Weights of a small GPT-style language model, trained from scratch on English Wikipedia.
Size: 14 layers, MLP 1024 GELU, 16.8M parameters.
MLP neurons of a small language model. Each row is named by its layer, matrix (up: input weights) and neuron, and shows model dimensions 112-239. Each number is 50 + 10 x the weight over its row's rms, rounded and kept within 0 to 99.
After each neuron's rows, "fires on" lists the tokens most often at its 100 highest values on Wikipedia text that the model never trained on; "fires in" lists the words (lower case) most often at its 100 highest values on Wikipedia text that the model never trained on.

L9.up949:57 60 63 44 55 61 52 62 66 59 57 47 41 42 47 56 52 71 66 49 55 59 46 53 53 49 37 44 51 45 39 35 45 35 36 62 38 49 37 63 51 57 31 50 57 35 54 40 63 50 54 52 54 55 41 49 52 34 70 31 60 51 58 54 51 47 35 56 51 53 59 45 47 29 47 42 60 48 52 40 49 50 70 61 44 33 42 55 32 52 44 56 50 56 44 68 34 44 67 44 38 50 49 36 38 42 39 46 48 35 60 27 43 57 43 50 67 53 57 32 40 40 60 58 66 61 51 61
fires on: " of", "al", "ent"
fires in: "of"

L4.up121:47 50 37 26 39 44 69 44 46 69 68 66 64 52 46 70 56 45 57 47 62 47 52 42 40 51 60 44 54 42 27 47 38 25 36 27 63 54 51 56 56 52 39 62 58 37 56 39 35 36 57 51 48 23 57 69 47 49 46 47 60 52 57 26 60 26 56 45 31 45 60 46 44 46 54 70 45 56 43 53 46 55 48 59 47 32 43 35 48 44 40 56 51 69 42 64 55 49 36 46 65 56 48 42 44 45 35 62 38 23 57 47 48 49 42 37 45 47 44 54 45 68 48 63 55 51 50 47
fires on: " this", " some", " every", " any", " not", " his"
fires in: "this", "some", "his", "every", "any", "not"

L5.up845:50 46 45 45 61 48 56 30 61 62 60 73 61 51 70 45 64 15 54 59 28 57 41 60 45 51 52 54 48 52 48 31 59 58 41 50 66 57 52 36 56 59 35 41 39 42 60 42 45 51 53 51 42 41 61 55 25 49 52 48 62 53 60 47 57 39 63 52 51 63 40 42 45 35 65 57 57 47 43 50 42 48 64 37 43 39 46 38 49 53 62 58 49 65 52 53 59 62 59 52 42 55 41 47 54 49 44 55 46 27 46 52 39 44 51 46 53 43 60 52 57 49 62 59 44 62 50 53
fires on: " the", " his", " cultural"
fires in: "the", "his", "cultural"

L5.up197:63 56 36 40 54 58 57 59 68 57 49 52 52 50 60 64 58 39 33 45 44 46 28 51 59 34 55 68 55 51 62 44 53 57 46 33 51 45 45 38 64 51 42 62 49 31 69 46 51 34 66 52 51 45 46 47 10 45 49 47 51 48 53 55 48 65 56 41 42 40 42 55 41 46 38 46 51 43 63 63 54 43 67 59 41 29 58 64 35 33 62 59 48 64 41 66 55 78 69 41 46 46 46 49 53 32 32 45 51 39 52 48 47 38 55 56 50 47 65 62 45 59 45 54 42 57 49 61
fires on: " a", " his", " first", " has", " also"
fires in: "his", "a", "first", "has", "also"

L4.up599:46 51 46 42 49 64 42 43 56 58 39 55 67 52 44 61 49 52 55 45 41 51 50 15 43 67 48 37 49 43 32 59 27 38 41 57 44 66 51 49 56 55 50 51 60 60 42 36 36 53 59 55 16 64 57 51 40 53 57 54 47 36 58 68 47 40 33 59 68 56 59 42 64 53 46 37 42 56 44 54 57 39 64 51 43 57 56 47 31 30 35 59 54 55 53 30 58 64 51 51 58 46 38 34 66 38 30 62 39 38 45 39 53 38 24 45 60 50 53 56 45 52 62 58 48 50 54 52
fires on: " by", " later", " then", " next", " same", " Lord"
fires in: "by", "later", "then", "next", "same", "lord"

L9.up752:52 64 38 48 65 47 42 55 55 64 49 49 47 47 45 53 51 43 62 44 53 62 50 52 32 48 39 55 77 41 49 50 42 46 30 53 54 63 47 61 61 60 51 31 44 63 33 58 29 23 46 42 43 69 58 46 44 69 53 50 55 38 45 62 48 52 35 56 52 53 42 52 43 33 34 35 38 35 44 41 44 46 39 49 21 52 47 50 50 45 37 57 52 49 49 56 59 59 64 45 46 48 47 38 63 35 37 50 43 52 56 44 59 48 39 53 53 49 64 56 52 49 50 68 46 45 48 57
fires on: " and", "2", " of", " to", " include"
fires in: "and", "of", "to", "include", "2000"

L4.up752:64 48 42 35 53 47 34 59 45 56 53 60 67 47 69 48 74 64 61 30 40 47 62 50 42 52 32 50 43 36 51 44 66 65 55 54 44 46 61 43 59 62 44 36 47 34 26 57 60 54 35 58 38 48 49 58 46 53 48 51 56 47 61 60 62 51 60 54 40 56 38 57 48 50 42 58 57 60 59 50 46 42 59 51 28 44 51 58 37 49 37 57 47 59 35 56 38 48 42 46 53 58 43 25 46 49 48 65 51 44 40 50 51 52 57 46 64 31 48 46 65 59 34 60 43 63 33 69
fires on: " for", " with", " at", " against", " Al"
fires in: "for", "with", "at", "against", "al"

L9.up530:49 51 53 33 45 62 52 44 59 80 43 46 63 44 38 40 40 40 50 41 54 61 54 61 32 48 49 50 62 49 36 59 24 53 39 41 55 63 57 71 67 47 58 36 59 39 50 54 34 62 52 40 48 57 57 40 48 46 57 62 65 54 50 50 62 24 53 53 50 62 52 45 36 28 51 53 40 35 53 35 44 45 35 46 54 35 41 56 66 61 47 49 52 51 52 51 47 53 56 39 44 63 51 38 52 48 46 59 32 45 49 49 51 66 61 50 38 33 37 49 32 48 47 56 44 51 54 42
fires on: " is", " and", " are", " discover"
fires in: "is", "and", "are"

L4.up361:43 49 65 62 58 45 83 35 66 55 58 44 48 44 47 55 62 58 51 56 65 50 63 54 48 53 65 48 52 36 36 47 37 32 55 24 68 46 61 52 53 62 35 53 39 38 48 43 55 49 72 52 51 55 57 48 29 46 40 55 47 39 43 35 55 52 40 50 62 70 60 67 46 34 38 55 45 38 47 52 53 48 47 46 48 57 46 39 56 51 42 52 47 42 55 55 53 60 52 51 33 39 46 33 36 37 44 55 58 53 35 44 62 59 37 58 43 55 49 53 43 43 42 56 33 49 58 48
fires on: " number", " code", " Top", " top", " Number", " time"
fires in: "number", "top", "code", "numbers", "time", "length"

L8.up507:43 37 50 46 59 67 29 44 56 48 25 52 56 49 47 46 57 49 51 40 63 52 43 49 49 47 51 49 58 48 37 47 55 45 43 47 69 61 63 56 45 43 48 30 67 34 34 43 36 48 60 23 48 61 56 39 41 70 54 54 55 58 42 64 71 55 50 56 48 46 39 48 59 38 26 46 48 29 35 57 45 56 43 58 48 45 40 41 55 63 48 72 47 76 63 41 49 67 68 44 42 56 33 49 57 38 44 42 51 37 53 36 65 43 24 48 49 73 59 60 48 47 53 58 45 44 50 50
fires on: " to", " a", " and", " began", " then"
fires in: "to", "a", "and", "began", "then"

L5.up152:42 41 50 59 48 59 52 63 48 47 46 45 61 57 61 54 49 56 44 51 50 72 52 46 34 48 57 42 48 36 23 48 54 49 59 48 33 48 47 41 54 65 46 53 55 43 30 37 33 68 64 53 34 49 58 65 47 56 35 56 56 53 53 44 50 45 47 59 46 46 45 54 46 65 52 29 50 49 35 35 58 54 63 71 40 54 46 57 37 46 37 59 42 35 51 46 60 60 66 45 56 63 50 40 43 58 56 62 50 54 59 51 50 58 39 54 73 47 38 55 44 32 30 53 50 40 39 44
fires on: " of", "GB"
fires in: "of", "gb"

L5.up92:35 26 48 39 66 61 55 60 52 50 50 70 63 59 31 51 38 42 51 45 51 38 41 31 52 39 53 68 53 45 41 31 46 44 48 34 38 53 53 45 53 63 45 72 50 51 66 36 49 49 58 46 53 46 49 63 35 50 75 44 55 58 61 64 63 51 44 62 61 45 66 27 51 52 56 73 39 48 63 61 54 41 52 41 50 48 48 39 45 27 64 55 47 49 56 52 47 53 57 41 44 50 46 58 48 59 41 51 41 52 51 36 34 32 32 39 53 25 62 51 43 61 55 51 44 50 30 64
fires on: " this", " Pacific", " World", " United", " GT", " League"
fires in: "this", "pacific", "world", "united", "league", "division"

L8.up87:64 44 48 45 72 54 52 58 49 54 52 69 58 48 37 68 64 53 36 39 43 61 62 54 53 42 52 49 66 43 51 37 48 56 42 53 53 46 46 38 62 60 33 50 40 34 53 53 48 47 61 35 36 37 56 64 46 49 45 48 67 53 41 36 40 40 33 67 60 52 57 51 44 59 55 44 59 48 46 48 66 46 62 67 42 32 43 65 50 49 41 54 32 49 38 51 41 60 36 56 66 63 44 44 45 54 51 87 29 50 58 48 28 59 59 48 58 30 55 32 49 35 43 52 50 62 47 58
fires on: " of", " at", " for", " on", " Total"
fires in: "of", "at", "for", "on", "total"

L2.up855:48 63 37 45 63 64 55 41 64 48 33 45 70 51 50 51 63 38 57 45 51 60 54 34 50 56 59 38 55 54 44 49 51 35 38 38 63 53 33 55 39 48 52 64 48 49 52 36 29 45 54 44 46 47 60 50 34 32 55 49 49 49 50 52 66 48 46 34 46 52 52 59 55 59 48 53 49 63 51 54 64 43 67 38 43 54 44 56 48 46 46 51 46 50 48 71 53 45 65 29 53 44 52 53 50 22 50 55 54 63 31 43 47 41 59 57 53 68 66 80 52 41 33 49 35 43 71 46
fires on: " also", " books", " software", " Journal", " specifically"
fires in: "also", "books", "software", "awards", "specifically"

L2.up987:50 61 64 56 51 42 59 30 72 55 42 63 39 49 32 52 69 45 61 49 59 49 57 52 45 43 59 51 55 57 39 44 50 24 39 54 46 45 53 27 69 60 46 68 47 49 32 33 60 48 54 57 46 56 60 46 45 45 62 41 62 46 47 51 53 55 34 59 41 52 65 59 41 43 56 55 52 54 54 35 43 53 57 52 52 39 48 41 54 49 53 53 48 46 50 46 30 53 52 57 61 52 43 57 50 54 44 68 34 32 44 51 30 58 39 75 32 64 74 36 54 45 48 53 46 55 57 42
fires on: " service", " on", " code", " time", " above", "day"
fires in: "service", "time", "on", "code", "above"

L8.up29:47 47 38 40 65 55 64 37 60 55 52 50 52 43 43 56 53 40 49 40 32 51 26 58 36 38 50 59 60 29 44 39 35 32 39 51 67 69 72 52 42 40 31 49 61 52 41 42 42 32 59 43 41 53 67 55 41 60 46 41 56 54 33 56 38 51 38 43 39 64 58 35 58 42 44 33 52 48 65 55 66 62 39 58 39 61 53 25 36 48 44 52 52 73 56 53 46 48 58 60 52 59 29 55 65 29 40 59 53 52 53 54 38 48 39 40 58 55 52 60 58 62 52 51 40 59 47 63
fires on: " to", " his"
fires in: "to", "his"

L5.up867:60 54 50 60 54 48 47 63 54 66 59 56 63 46 46 45 58 59 51 39 52 42 59 38 39 59 42 51 51 39 16 63 43 38 35 36 35 44 47 42 46 59 35 44 57 45 55 44 56 47 47 32 51 40 49 69 43 56 47 34 51 54 74 41 55 51 50 59 47 41 37 47 50 41 40 34 36 50 39 52 49 38 65 64 27 31 44 61 48 38 62 50 40 46 40 42 42 55 58 62 43 56 42 22 49 52 46 66 23 31 44 41 45 52 43 44 50 24 36 39 59 44 45 53 58 78 38 47
fires on: " of", " Al", "Al"
fires in: "of", "al"

L4.up870:59 50 41 47 52 52 40 36 52 73 38 57 63 53 45 45 44 37 49 37 54 61 50 44 51 50 53 44 48 63 51 52 42 63 42 67 40 54 46 67 47 47 46 46 46 64 49 49 41 51 45 47 34 62 53 52 34 51 59 57 47 67 64 57 43 48 45 53 46 72 57 53 32 48 41 51 27 40 61 42 56 49 52 45 47 41 45 54 50 40 45 59 49 35 74 33 37 74 55 57 34 59 40 48 55 61 54 51 32 47 42 37 65 45 39 48 52 64 44 41 38 27 38 62 65 57 56 51
fires on: " and", " by"
fires in: "and", "by"

L6.up88:49 57 67 43 45 44 48 49 53 68 54 62 60 49 22 49 57 33 49 55 50 45 64 55 46 55 64 53 55 39 44 50 39 44 38 31 58 57 58 38 64 59 25 57 48 34 33 63 36 45 61 32 46 52 46 55 47 56 70 32 57 47 67 43 58 36 59 56 61 49 65 61 34 46 37 44 30 58 61 44 37 55 61 51 43 25 50 60 48 43 57 48 43 67 60 38 42 59 58 49 63 62 40 32 50 57 39 41 35 48 51 48 60 43 59 45 37 52 65 49 42 60 48 52 43 63 38 57
fires on: " also", "ly", " of", " still", " time"
fires in: "also", "of", "still", "time"